MLP neurons of a small language model. Each row is named by its layer, matrix (gate and up: input weights; down: output weights) and neuron, and shows model dimensions 32-223. Each number is 500 + 25 x the weight over its row's rms, rounded and kept within 0 to 999. Numbers have three digits each. A neuron's up and down rows have the sign that makes its largest values positive.
After each neuron's rows, "fires before" lists the tokens most often just after its 100 highest values on Wikipedia text that the model never trained on; "fires after" lists the tokens most often just before its 100 highest values on Wikipedia text that the model never trained on. A number after a token or word is its count.

L8.gate389:523529494497479524522458452456528535499540508486517528535516494518478459512479524452515530511459528489528502490481505505496495525504496467507500481515502501526516522475508491515442501470488516536521472503557497521522498458485457489465505499513516537505553514499485493517466453518496474504545524517511519501470504511547521502581499547526480490469532486462452504497472520492487528509512547503501478504518504538522465442523498479488531456492501499511425513484510495489509453480502492477469518492480511508457541534463503457544493497489538464495472488482514502497497466512520496498
L8.up389:501541525533498469501536469514530482493537520517468504467500487553492494460516508483506475517524509474540495507489470501493490504520540502510543496504484497498433568421486448457460440486503513502518478495498525512487495497525437517480541462550492467470470450536493502459494496451473526515526506528484520477526486510540481468510509503540539511477502519474533511484470543497521485510513506492515497515537501518486468470501494523486510498481515486518515492522510519489485444439489470526529523489510503481484545473502517488503493528536513545476497477482508518516495488528471487455
L8.down389:527530488471500455468462483458495501501526520522493484473500506513541471547482471437506503500511507480509537495444528504497516522523504479489505500521525458487473507474503494480462520472527502501518483492460513539462555481509526474473537552495528513521490502491488482508479529459481502493561520489518475475501483496543447513480489516480527494541491512533521508501477537495514494517489450475540518488498514541474519503524533519526498502496532475500524533508486471502448497433482493508500486518488513513441480475515527472491528463517494510503506482494531499511458503559454519507
fires before: "|" 98
fires after: " |" 78, "-" 11, "|" 10

L8.gate396:471501538512460474515488511500518529454437505474515558475489503459509436475550466476491534553500502551496488499514506511475572504520457500542483481461503517481509535500551503475478490497490447511501487504528529562507514510530493510465502494485490507494504520518493498514463504480464498511525485485532448501491548491489494503544534513549492529501488450469515491494522472528506586498507506494505507506496492476504516491502504480514549486527502536507513483489507492507471482470513541498539509516525493489496495475509477514454502479499528486507503479494503512515472519522493531471
L8.up396:515495472476501501503502504538503501503514471501512523522502485495506513472487496517483471498497476526522439476502484528526530507462494474514496485517443474549510510481482507523480531498466480486521489485522492474492499500470495517475511501467524486519535490472494453483550451505460466504498513509513516478513508554488467433510507489517491467464529479501515481486516538493460472550466523499536484508504522476534438522476548471517497531491502502513473533510535506500479487486449504532514503521466520528531519509454491499513487494509485470476498536486474472455500498519479494513
L8.down396:484521495484443482518499487516512460510449491500468510516553496478489471447496477462495505514507498530520476470502510500507524476434479521483510496513500535505485566498500500539497505504487494517508483520488515531494502500483500498515522542448466483477503492503477502497528499510488434479608469506531470491527499501497494471541487486475509509469499491460555498506524480510462542505460534462480512499493519444524521515473488505494476515507487500514537476513532542498445512445501538529521508516478549493470494508496501541454503491498452522475487485507499475491458518513489515444
fires before: "5" 15, "1" 11, "4" 11, "3" 10, "8" 8, "9" 7
fires after: "," 60

L8.gate222:499501487506490492464540496495500540511483478459516542523475522473500497524486481538484502520475479488511545476458474479512460480484523511574513523523497476516497484493511526481436517478516446509541522510529464510449510544471491531458487525515485500472484479467520499540474485489488470514491523499527482487476494508484477496525501487547513577458515477455442526484508482504502549524499527471538474532541513461509502496486519510483505497487559510494465488451494501468529484460501469480471514520498480535465503533517492514494480487441516500552493460479524495505500510503533500487
L8.up222:478497538525528479500517504513460473507526502473486518463503516484491453493485468486544535544504499487476496499556489514519525504470467520504517493493528503495539505511471496500458494507509482510505547517525453520461471507493486512539505502471468476470500483472530467474522458480479481496442471499512457487487546520475504518516488541519478534434525531499477516513498510487493515520499497550521471464555497531514483501488478495522509519454498473498474504438500498454506482516520504507523482562525520531537495524548460521483513515486554471557504488518512484514466477520491538514
L8.down222:497510529500519468508473513523518463514478513494489408448490497485507495503513492518487470551503541491516512515540493502486546458469480513463461505485530552462499419502494500469496531500516522526475501529471463562502487490542486458473515491499503492454478475491488463514515490519482502503509484468539510485490496470560503521507515565479485489541495475493498487514509472513497502530484529532473507529510509535505521513429494436505531518476506483529515514503529583469511498513512475513499506504521482501504480491507508507511491489505510457583516486482534490499469512481480521543
fires before: " 0" 37, " 1" 14, "\n" 11, "  " 7, " 4" 6, " 2" 5
fires after: " 1" 42, " 0" 28, " 2" 8, " 4" 6, "1" 5

L3.gate554:464526514515466496483492479494499531479535522499510523486464464501517469501489449468528508546505528512514494521511523454504501471567466476569499473503474491471503500457505430498471471468525510514485519532512481505493469527544441479519501462464489478552464473511521518483466467498461529562531493520504490483498529479504511507523490519513484532494532439508471525494502492500503536518480544484445470506553518505541526491497477530494528473515526491494511492540475506494531493483518492520548462516471494513503489527535483465487497500470528508534489509521489511480490462486464485477
L3.up554:491471543450517523474509486498504537499471510483477501507506504522491525502521528537488456487492506513479496503472461488506477491437524503522502483525542509507520482519492550497507480507498450503500477475558462455475512495490473548496487513507499478453494476456485496464469542485465461520483521516508487465482529532480487496529485521540530540456523508523491480488535474517495509483473509537472492467503539485493514475495515515469499474469528550505492471521513505486491491481541532540511542514501512480491494505482484552532482438457502494466536486485517494506490483495449550471
L3.down554:488497526497547475519544475521492515527545513509505487462490507523492534547493512481500452497512511500513459508476530509514501492483498496477531478501463498446525500519486516527505491518495510511473489487477485473505552490547480531537508495523464508523528484458525512485469467441477485544502487511494493509521492518511498486516491456496506546487500563462518501450443534538458503551516493491520522481466463522498473496507483516496516491477529500484475490486502541577480478507480530527492471534455512490511454527471482517455526487499542495521546491516519506466484461492463490504
fires before: " |" 45, "." 7, "′" 5, "4" 4, "″" 4, " 1" 4
fires after: ":" 33, " |" 24, "," 13, "°" 5, "–" 4, "′" 4

L7.gate268:548490506498489491544472523510505511494497510485497493483480518517496476483512444516486479540503515525539532511466498456465563487519484534496471467476496498524570456489495479519482524513511457502501485527534488504483513535506481536458526523510495523527494520513505525559517514470484480498520533496498489498484513481486500514554492518521479506473544492520493499504519469530519494524511545490487547492553506520500458451484488522493493482487523493516502470493503472480493507499485485523519538489471512497502516524545482529493507480484510498537548511440506506530468513490489497476
L7.up268:483518486545509449527548477517480512491465498507488470437494488540479478490501481550511487505480531476520518464465478476496500473525527530479446539463499526532480466507473519493487538540519457538506514518484495529465513499485559511474483503504479511502490489475488524496505514501527521483487429487505491525519509472531515538548512499494492493481513500492472510471508490512495478465525522475503531557499534569480485482484489536501508489511520501478480473474534497463523497494491502509469502538493542477534509501499460518489501466482491433546505490486511467484467483448511524504
L7.down268:480536492510526475491512466515521489507510509481522498443490493486483536527563506527512531571514500487527525496499491518544532442512499488505482527500506506439494444540484471483467510502495459498505545541506503510498519479493469488492518481490511481525489501498492541519509498490532503498507474525535531491499501463498482513442513518487541458536524488530495469477479505490494511554504499494465485539503544528480495532455531502492496518517517487525505525484518516489509480488474482500515450518470536512497504473498503491496483502485507422539501519531526457475514477490479524575
fires before: "  " 53, "\n" 16, " 1" 6, " Count" 4
fires after: "  " 26, " ;" 10, " 1" 9, "all" 6, " million" 6, "y" 4

L6.gate167:487554493501490514488520522494516515532522480508534526513489487510474477468555484493506501523534467519521447528540468469465517484539500505508485496474511513482501537513466465489475518475538476471519507499489533513492502511519484500499433491454492512462517481509476447520530486490517469473549464503494453511478538463491468482508510508500474472541496469534510491501508465514542498510526499478476548505497554464464522491470522510495515503493492497512526525514435476476531507458530519509500511506529494478521532508541530505461504491507497477489467534506534460550502489520511462507
L6.up167:513552468522508497468527518499535522539509480502469483528487496482465487474495459548469457499553496499506517548525507477488500495506487509534493512462475531465466493523488519515515488516497532451513474455500460522508485502520480498506493491518511514515515481471473531526527538500513486466496476558482494540497501496475517519505515517505460480499501534496507476490474510520516460471500500491491508509480518514482470480510513496423499514507491527454506491503466499438475502526546488481518469514548531476502441480547491484478526501502490540478470546495515480503508508517517500468
L6.down167:484454519558520526503505489470462509466510490466568457490464479467487466515489526548491531538502485467485485499490581519507491481470475519536509510494533517515511498507510486504510499502459547523495493464477490535499526492532501494540485518528472501496506480492509503481523527504533511505447490535474511508467472540485523520490484527473524471498506565510518487476493484487455491568471498526527500491508488547524498486518509492518505492477481531498468488461559507512485477532518483486510483509494521525515476483526501478524505515484556502478508496507463504506491487465495536566
fires before: "." 18, ":" 15, " |" 13, "th" 8, "0" 8, " million" 6
fires after: " |" 66, " the" 11, ";" 5

L7.gate288:500486517477530440518509494490509491473529500482520524533465462486520525494488485480505513543516461522474556492571468469479499485505489503554516503458515506491462528522476506519522494475535499483499463468497455542496515544471490493531475507447497509498529477497460504504518513514532500518484486528492465492476557503496490475517540536491471484519513496451498483494475483519537500482508560506469490479448488472507536515473514504535514535491525488501534483508490481481528520523496519499523482484491545502482482483477522541508489500504521480533533529486523517461530540488499489502
L7.up288:474492504515529520499512493524472492523538497501496518545532530485474511468476505461487485536527541502524509511540500523517482475495426499507486484520504525461495530476477499510551530500484496532458514508457490481475560508486475438510495487516477501518524489489474473463513507495522508529512524500498516526465527510492480521531520525477490486489510522459458507502500493474513503496518515525515527503462485518483486533488501498534477512467523477494499462575497481569505472529499531489501554479490491499498505486475515489489510479473491495516517482555482460517520528468516493518
L7.down288:496521508537527563508502493504492511495532505499533463492500510494464494538476526513509542492522514479506526520469559500540447506487478522493494526462477500500520487520511497520539535539458502505489509507502494480468526465486528490520517488502516534522516515507491512497525526506505475509502484523511529470504448501512499523489496508500511489519492535526512498505506489458462486557514482483558501518521494538489468499529511523520510484502534506517448526476524493541460446544491519522517545517484511531487516514542500456511498491496533467490522481492474450529468451481511543541
fires before: "–" 71, " |" 16, ";" 5
fires after: " |" 71, ";" 21, ":" 6

L7.gate432:485530503522501496522497515480482528488510461493487538495494505475516479516489465517497532510527494514444502523464519494516540474522508465533491516500507457463508486509506478530467513501500483476498498501528508510487481558509464532495470514458502510484483502449474497516536510502488488492480521542467513501497546493474481501492524513532485480539512499474509510516518501476536510499498515500501509496541503495458523481475474474460489478473500511491532507447496525425530522521524469510511528535512493592470507534495475490508484539545499526518479523461497499509467498485478550463
L7.up432:502522540519484491473533505532496527526504500491502499563457513472495519467513522479478486481471496502512482473498489481501530494510522468479484458485521511538480482477475486517485485487536523458497488509503491462533496587528412505515484546497504506562473500448485531540507475494516540485490532472478487443501548464469470518509503520484495497512514490484515510499495528545483505526502484495468550513512508501502524467525503479474492479527497492495525508494506491505501484492504481509475498520454498481517488474501511494485469523461478557484524482523478484561518489495503477491
L7.down432:508441537501499490513543533527502473512510513516490548535498545480519492491515502505474454442471475516480500514478485512513471522513501484504495477511483482518476501465503493494484452510497499499495499470506478506506465535511475493496501490548465463493474523501499519563468490503486556478471515515482528504542516512543512521487485497492530544507517491472489547555472506509488478505477510449470556553506480532493537504478527505468528522533472489462540497517501499472493499539518460522489459474459463484489513513489508488481509508515468510541463483451516490487485475469494456514
fires before: "." 31, " |" 23, ":" 4, " (" 4
fires after: ":" 38, " |" 20, " 2" 7, " 4" 6, " 6" 5, " 1" 4

L8.gate185:536515472489503449519509489467504548498501524490430532520510500506548474500466507509484526528520494517503517543492457437524485552532475492527509501557539487513539532454494551502475479504498507494495460490502499495491520508477486537496513515514503468544473511486504480496449479498512448513526507469488464494489497482504511498559496531539450500499518500454488497511509476479514533528477534482509496485513502487477485441500504477498525473506535512519449513519519490510486516471464486476530476484515471500450536517492531510523512472525477531474497522468499533496487463518513493490
L8.up185:527522446501495528443491481496469495485543474532462515502504536473494499493511494459493510461498526460531509475525487540503513499496491465488480498482497490493478499495517492528477467514519498491558443523526504547518469472505473552449533526526539471485484496533514486508458472522523487493512511501516524508520483540533462482482489530527437496482490521498551526505452519504481492490521511511545497469521515532488510492519507534513480500519541535494526510467515486496497487495523553502482502520472522457460527504479545479484496516464479527483510533507492489485486472525486504471
L8.down185:517542458498513456504488472484493458521530501506490457542512521521498479501495486488520512498496517474506516488515493519495539519511531485504521473508504498517500513485499493510466479495517494516522455536514513549491531476489489496486596508515535498506517546511482525490408506490521491531502523489503514488523476481525465504503508518503506490500520527488541534491472517471490472519497533522525500507499504550509533521502509525517489493488571518492525557478527504481516503493506518488512460532491520529427478507481526506500538486492487504505495524497520502487456485558454537481
fires before: "|" 100
fires after: " |" 73, "|" 22, "-" 4

L7.gate467:465511471516532506461523494513506516486522480476487511494514502489527445531547500508463508538503497501480542512485469468512486501510500473504460487503498519485498484515516538519499449507499469530555532538491505541502500539448498521485471516515474498495468423505517500526474512485506519490499521525471438486495535499489493536506540515528484470511508486464486453509514478507499493451514526457485485529517509488478492467476504518480519519465507481455481512473518483509483495499481490476446515491515484488466516543532502515513503450453499507501526571496529488513497526489491539508
L7.up467:474531523525516483490490490527505459468514494480517482495528543473548500502459489524505565488500504491472532513516543488530464506542473474514443479490525469511556484515528485552489486539510509508526575508481493545488538495466550475500507435467500487498498491489498491484516503514512511542443452498482546510504474519483496528528490481532469528504492462494504487500506499518478504481537531463515473533533483482458475505453497488488522517501519482496489499477500526478521539482524561462485516513497521494500516513531512457481491504525476495491488519466467466538527516491514534452
L7.down467:521501523519463487534455465519495501502483517505456462459516497484449525481491496533496534520485510479530517475496511467515530453474469520484457557474485506518505486519488498500492528519508496508496526537478492524529507462522500475472481483512541484497458520477516546528519487475516510499450486490480533489450490488509458523479525502501526483501478515555527497481513519484472533522534506510506502510516512525530482533509470494489483475504519514493508505519519500516511460516514512472531473529432546469505501449485536489518483472486505451520500503530537429492519447489450542522
fires before: "\n" 52, "  " 8, " 3" 6, " The" 6
fires after: "  " 60, ";" 15, "s" 4

L7.gate550:477520499485501488495550522513521517517490534549488548483521506520474543502501460506497537536521493489468502495523473481520508540470440505474520472495488496504500563445476495497535519514493485466473519466531491505506513499538506481495504503496471513493475471488534433475511491447489504536485500549493462520484526502529476473499537501520517497469504516463499529523527539490547489492553477507490530482515472474473511522514519494509474501481477483491540474515458464461534486501518493532518514529535429507444529527523520486462484511468494505514543543515518477527491580495526514524
L7.up550:557484473530513482501510497499477518521534505543511484481519525500509504455469511489481530539515505479493451485491509489501550478558506506512477466472500531498510468507488511523490512484548508500520508533526465508517474463492502494524516513533516464431517452518521472487512460488507503489523534499543479565528510514452461500541495540522523507482508488437512524474468497520496528452505513486440515488501491526547491515477512522464510565466503497481533505552448495514473494501516517477506532559498495479492484518506498513504517522519478509517502536508463520510498524506515527496
L7.down550:499481505543535520467463509519459493512493550496518456503516493467499485533459550485491533494491490476494488507517523480490473517464488547523508492503515504496492506504551502478517510491504491487485541522506487497454519508514516517493521479503518506488509469520508511524491471505480492499483491508504512514457516530519526557500473509458503533536489537521494532548488492458484475546495496465497484481508472529523490504537530497512441517472543517515506515459479478563477455515491490528503511498464538528504539472476487495489500492487519496500508515496489479475486447480514518499
fires before: " |" 48, "." 10, "–" 9, "1" 6, "4" 4, "," 4
fires after: " |" 90, ";" 7

L7.gate588:486525533497482494539489522511528498509497447495497517469514489496515449462455478466480485486503494533494481486476491480527552474452510502478491475468552479538528512507540510536477532526500423480533478496542507511505503508533503534432533521467491534528472511506539502488505486542490520474515517478522468497514503508490512500516488496496499521523485498470547508461497483473528510503490523524480520510514495464458502455479494506505478532517488501521471505455493494499503471470498495493500530544515488477503540474522485513497512507467506494491482516470482518502486525489503502485
L7.up588:503522498497496465483471487498470493479458469550512526538482464502556548490513494505528500519509508501510490497550537518493509465485474489507460537489466501506493496531452512461495519490481513508526518491518467471532509503501491494506481486482521506511495534454454482522518522468497510547485470502524489469497479528497506505471501488525493511494507499535487520505471495534493517482463554537472510490514481480534489496491484500454517527495532515495464515459530484529472524471560536453505488518513540524495516486474490486481512467464520496547496499510491468511495488501476520514
L7.down588:507504498473494500524480484540461491483534502480480499473532497474485490519541488479495490520519508532497448468512515507523536449482500502495490500499493498462455475463483474473469485474529522482505555484547533514479485511513478499527536479473511494492464442471473514492477485476476524510513516547528476507489556477505503501515462476475544528480518498524514508483517488493488500508534542498490501499545523472527565483525476493548460517490507531496486497522523544473518466467485504497501512507527515479480489486478463515454478436503514496551505483527439513462491508519443551500
fires before: "5" 14, "0" 14, "1" 12, "4" 11, "8" 10, "3" 9
fires after: "," 96

L6.gate119:476517478527481514499495475515502546500508544530538544486512507458505511515528471506525484551483487502441505528520454514500483478465450498562491522483520503470464542521498523557481458506464484555508518536520522478472488496511492506499511487458536474497474523505525511493493497499479525526562504517500469490527555491455504478511502496536504486458524476442513518526490500513483507508503513507519501527524524501505461480467451521464501537471493515488497499491532532519504473462501499501458507510464516457471511521482513492485519447431504513495506510514469494537496494534481508517
L6.up119:489525483489468493497504497457510494516476497528560485500494517479520499501514479495524496444506491484460528489519482523541478468481521517495469485478507487492483520489537530539520537484489476479532469475491484537502550491484498498511495516488486505481491573519455487541513482475505525457500462473474503485504523507513486504502500453520491491516471492505540545488507476506504475500485488462538469543479504444471443483481526487523518519537491527509532491487509500488490525473496482525534466444495549480468489473472497514511507494493504476479505497542498517498463524460537477469
L6.down119:523523478521494520497486486472533500507491512477525526510536516470494496503481517491525480478473515514513468543495470488514550492470460499483498546500522517562464558514492510479467523516487467507528475535509503470533484454474478515478469529496497512527503530447509444524474483497522489503520531518483478465501498508496455505514480482518455500475538434467524523472509509445469540484488516500468499477512495409547514485501506494497498543504538503491466529519522485475477476529483509501506492459503506506534538529494463528484484479486488466486546499522478524500511524542484492486
fires before: "0" 12, "8" 11, "5" 10, "1" 9, "4" 8
fires after: "," 73

L3.gate205:512488476533538504482472505488497519499544471554515518531483508526533444511492501486463502524511528534520505486477509444504512505515490452520454498486520471510525481450518488540497501506474496486544507519506509522497531545467526531500455536521464551464503515522519495487499519535516460515488509531558486519472511555517498511535477570506473517519492527519496499512505514492546451519479532452500492493525500491505465464467530512500500513501552495521483478496522458459452504521519521519472536481499465489442556531515500481491499478488489491487505507457487528519503513454498521482
L3.up205:504534519526537524504509498510510467501529492527471509475468500541549473517498462523505528499488509546466506509549480498509530502542466406509451483470527507483543475479500500467482490535487508507515515550524481506503508517541500513506489541510484518506507532526510496446456501494491466519507454518537496490494520521487504488516460536518485540460451496509489502506523517481512495487480521452513491471497494508483501475467494496493520492489512502482451493480521488461503469516519471536492510554507531472532534548521514495484515470486480484525505485518525507566504528478482536480
L3.down205:476535541541496509476495461541508484488502468496517481414474510522495517497488478542506477545512509512520502442508487527515530464532483516504458515473477487473532449533466481467513473521488463479502575507489500467458506466528497503491483504504486478504453515499468488487502501486485489510523437519485541525476512453485498523482489484473556527517508477513519479478509481487476504494463485467521472462521497512469512522457475520489506490494516483500485489475506510500530509528498502499471478546478530467566507521505508519480473475508522468522514486527507446493510499494459519515
fires before: "\n" 57, "  " 12
fires after: "  " 56, "s" 4

L7.gate122:496513496507485505458473493490530548466472496496446548513497534500505497505462477491494531503505491505481467493521486495543472524444500507519503484501513471476528564449498507511498525427525519516505456470500524542504503485494491516482514495472510516513508518475520515490495496500494507496486484507489493496480518516540538465518488528538446532476525524483494501520514516488537514490453509468455496498532516505553452475485492508485506512461500516532476505522476452487486486494503541508510538510490494499448534503501498507494512564548435480492459465470535550458477513532484504514
L7.up122:537485457533496478487538468515517517552520526513458500517509509469487516489493467507489501471551479487569495517505519492513511473532520475479492493483509459499481508483485492473522491512519491537543501494520481534489518497474459508480501532493536479520501492546478482494467494472497491495511535533529548510490495504501544514515485502513551576546481509479487536491439481447532484478483529526562537501472511506494474481545509532486504477492499530549501486497524474514460471495522476480475526485476535475495512489492571457501511498473490484481469519491489488497516477496465472479
L7.down122:504533445486474487502497481514497484506537496519486499465473520527523496510513479495511503481489522485514497497456521521509493531502473450513524546531538468539506523499453485485512510478496502516540470526490502502517532479494502497474570507514537514551500521498473547500445499459459473498563523497504528512492479504523471526523476547527445508516515525480483486501468493418491490529515492519558489465520500495448539505521516510488464495487543513482510520530478502476511493506506478527527485554485492535477520484504524440523472458487515478475464518499522513511459488518464499482
fires before: "|" 100
fires after: "|" 74, " |" 22, "-" 4

L3.gate56:505483505479455475453505550496496476519530487467496509499468492524455513486527488513510501533502565500463532448504507516492536569493549463492488512499486477477487511487502507462507496541462521480522492511517507512541544517469482516476499494470505485479508509512481478485470488489466506509534517517494478468527494521468454499456474486477502526460487505471467531468518545475552493489515522506492497472521486478465438463535548502516544509500527481515514499514509458525492499467521494458552524515528483499477531543511537478510507484458531497503512547506490537472517474526474475474
L3.up56:486528499526482454492545502465511509524517428500539499498506490489524501564514517484446500503515500504451516511475481494491493553523501508464539467492500493496523504504507477440523499543521488475513490468493487545517500507450519480492508519448496509487496531515443504509490511491513503488515505499471509499527509550461500548506502508503476533489496508490437489476434530520526465490516508476516483494485509500431471477499525513521504520488532515477449481528472498481463527523506457481491518506507469448501457516507510491503522520507466483511489542510461526478505512485471474544
L3.down56:485515516517524550541469496534488524449482529535518404497479498493457494496495506500539471502508491502509508470525533511517524409486486527495467526479499514517517479496511515520501509491540496511494503531505499462475494474540487474517449506521489473506469500498499483512556471517484497481470485456487541505480479454512512520520530512485527474510474496512541472564508459498469485530510526493507468520482519492524522502455488473496520488522474493499512495471526479486540517536514522509508491445474484492574485473483496524490486488523519515512517473474491476518532511504527553487
fires before: "\n" 46, "  " 9, "\n\n" 5
fires after: "  " 80

L4.gate181:478486485523517492485505512495496440485517525480501460457544509465530482518483489484500533518493529491532517451488521506533531489467477479541496482479517467501490500493493467534454493478506470496498502550504476481509523478481474528482449497472476468538488484523494535495546509478459461528510511490477458486490498522477494526521501522526519549454527524520512472528546502482490489519425491516480454506504502498496447514481468475507474458471487529535507511479475472459497513528511531518519528487486483526496526502518469466480505515498527475483516541491499481493422455485491492481
L4.up181:480489523511513478499525490473511517493519508510522474499474532491492484522452476540474549536492508498523523514519467493503510507486525475519517483473512517556522455459490477517448503530539488503507478558496512527476491531457509492537520467562497483513511516468512476497470510536474509505508498487511494491487490515504500474527472499464501452492494514519494493515485502498509461482507506480509484541473476502455516475501492530513506515498476539537487511458568473510504492503536493499509504523457492557455492469552449493473567540470508469499530483504481466506489496506530484449
L4.down181:531476536499504505560491506536480416482469511464487486487500477505442526487507500531519514519534485450488510464531486519474497454482499538476481511505475518524534474542535476454491515507475479505527507524494484513494515469465479501484511515490474480484471499493482515480521509503510469514519487512440499441475489511520466524469505555531511478531507504536499509504477530493466501536543458508519506487513484501533496497482487490496453475522502522451487498504470504523488530557457548503501510527516513455517482513504485544482478487457529475529491501521525440479453474512514537508
fires before: "\n" 33, " 0" 17, " 1" 5, "  " 4
fires after: " 0" 28, " 3" 15, " 1" 14, " 2" 11, "  " 6

L8.gate324:501527463500531506522501529455491471463453516520482512442484524481501463497528491536529486529495550511470545484470450508506495483480523532522499513480508515488505569443488504489494523463486502431511543483541498542534511534485486527508502523441510495520483464486444503477508512495525487473517521522487417522501507505514474496540542492510507491500520503427491472477500527503529529485500555477495497481492485478507521445497466519459519511448500496542510508476502467482527495479502485512513519505501487507509519503509523505506487520474525542515514496471518507497527482539515529471
L8.up324:450517447502494517503476527509452492467504497505471492516499530461458451507474495516503514537504543498546495504552486503467490511494488511508504471511512518475505507478453498551483503480523505462477531495534484537475509545493461506557522520469488494507484527525510523474544512499485483462514555492544489504510466546490501523494502504504477528470509525510489517512557503462496498524484501511472485478533497466509514476516465485526468511450488494516491473525499492479501507529494477514546515476503452528526531529530516469498491468514479530526518519480492467519517464447463515496
L8.down324:501548481523499508428503514502492485502532544480549439530507472492501488537487498484477504506514498484528473491531543498482483492508504478544507510507473522517534467487465511534488530482488527539455493483497476528472483468544487493546521477484533483494484463513479498469609505493509479475461525511547501509489484539477492478493500492498506510512502547488514491497492506494514524507536501498445530504489507523493506504528494478526452512479504509481474486508522515516515479550532540511503541515453498493537490540487518462468507457459477492513491486508461489539493495469474521468
fires before: " |" 60, "." 7, ":" 4
fires after: " |" 67, " No" 5, "|" 4

L8.gate473:508485530505499507500530531507492495507452527483509533449547510476480479483485488483491534525476430497488529472506503507490484540506544521551522480491485498476537510470493453496535430474504540458549513510521497506508557519483496514564502458495520450527514486536477511493543532476524499491495543487516480505478537480529490467502488516555487493448508489467525492484498533549503506488487546513505468493529501490515512501520468521513491474492493510517518502486517487499520488453521527467498503470493531509482515492468518535555504469472488487501541486537495489512499551514511534454
L8.up473:506498533528500510486483484497514528564496492473448513526520482509480495475500483502446502516513515517498504496519437528510551478518524512473522483501448506484482507488503474468554488496479471504462514446460475504461494477529455487490502470532492486496535479479481493503495515475464514490474570496542466513481519518485483539503485477518545489516518495454502529492487490506554505460476537481502504502539477491494481528523524486503487541471474501498498462513493493512531536520468530487488543477512483504511526452510495499474494470538444490489520461532519452533518541509512501517
L8.down473:506487525515543521523495492497490550499509474547511445526516539489485488515533536519445502489492519517511492491501528476494473524519485465465519483535499507505539491508539542509526496486493472459451493494487500482513507501533524529489497487519511527476504528526487537465497501511539483541504481524504514560489452559472505552504522548486473506519502527513551519495489475482499477493465462462496474508507472515514465498503529524527462510480507522493473486454508496537435504550470539481486510513484511507498490522500462492523540520475530525536469514454478506485504471474519503503
fires before: " |" 73, ";" 8
fires after: "|" 59, " |" 20, ";" 8, "\n" 7

L6.gate538:530476507472510490507467554506473490497504526472484489496485513530523495522485542536525522494470492518475486499483486438462462477491509514498486516435483456528507488478488492482498504516535493530506512475539484511489484489496515481518466500504515502522487480506525534490510470495498517512522482486487442518456533525504482478546512519529493478479492515455478514506528469545502578462475568503508525439508507459500490477456497520511506473469487497474492445505497482524506473502507501534537520510475525537538493492501497521477495498518491531515570509500497540525511532512500478496
L6.up538:515486550473498470525485519515481491493488540488487469534511489531527528492504519536510510483480509506495456488504475435483487487490504500475495502467517513501505489487498507462518520540554483543471523499492482502522516505549556423509470510515513506496501482495480505477533486497514509500557470489440517525497552477498499520545479515514526462471462513509505521511507467524485556465491516508482532421500510487491510462480484529518491460460465517461522474528487503506496468564506514526515510495492571546557492480545511516478516475510504537491564482519498508515527537540512512491
L6.down538:470508511533503502504533465494481519495515484518527513495524507481484515504572477506472541578525510483522472490510510492520522486521495491512490539534492509475521467526488527519486485517496519491494512548483523464482544501486499497490517456519539494478488494498478507527494519494500491481504503499522560504478487498519492504463512500489535505546493498512537506495503441458469477587534472503515512536493499564495529511502512487500540499491549478513490549468522499497517503546490519476473490518478522490495503504499485472527494470469547496506455533518505476469490473455484501588
fires before: "–" 59, ":" 6, "us" 4
fires after: " |" 72, ";" 17, "-" 4, " &" 4

L7.gate104:521510518487463507475510487476544520507473462497483534493489505521494477555453518548488504497459487544494515512524492506502469496469492526469477509451518491481464557504452487534526474463476464482459476519545504477480499510484490460490476498501526541519529526542498520524512468511490486500452498476483484468457506526492505532536519518567491546513495487491514488512505508496510504502539547517514474491487511477542475518500505511496488498497499535512483466510482503480481438476494509474475482530490522479462493489458475541487456512482521477470504516507513511504464514481459484472
L7.up104:520507557499479513485548502475508503504424507466502479511528502469507480493489515504518528476466517486474486508525505529491468474445554523482464519507528490523520513488461470498468525485466476522505504502483487526475496502510521475470527523438524484471492497540492502447478506504467476539499468499479504442458478493523499504541461497504513496492484464460513548510502497466516541461461488515517499487468515511507489527500493470512511455513477528520511486489567530502476473516519510473540497557532549525515504524457511474459501479527546503471492442481477517491464513535487461455
L7.down104:496450532504514483509506497534512504536482519485476532509523519496499504448492498484505503477515543459525448475522531547516509501473522514501439504528531504507551495522462509448494516507494466510536486503501467526487500484460483506522543524449494495503506536492520496482504514504475504503512487501497506507530490519515490511504469497450600503450454522496484509467501461498504489502446486497518504479506463519537507479509483502418507472486504523523486467517543490515470525496499475475451503505535529504517500516455511495467508521477521547505474493521530501484479482571481518486
fires before: "{" 19, "1" 14, "0" 7, "5" 7, "2" 6, "4" 6
fires after: "," 16, " 6" 12, "q" 8, "km" 6, " 9" 6, " Pr" 5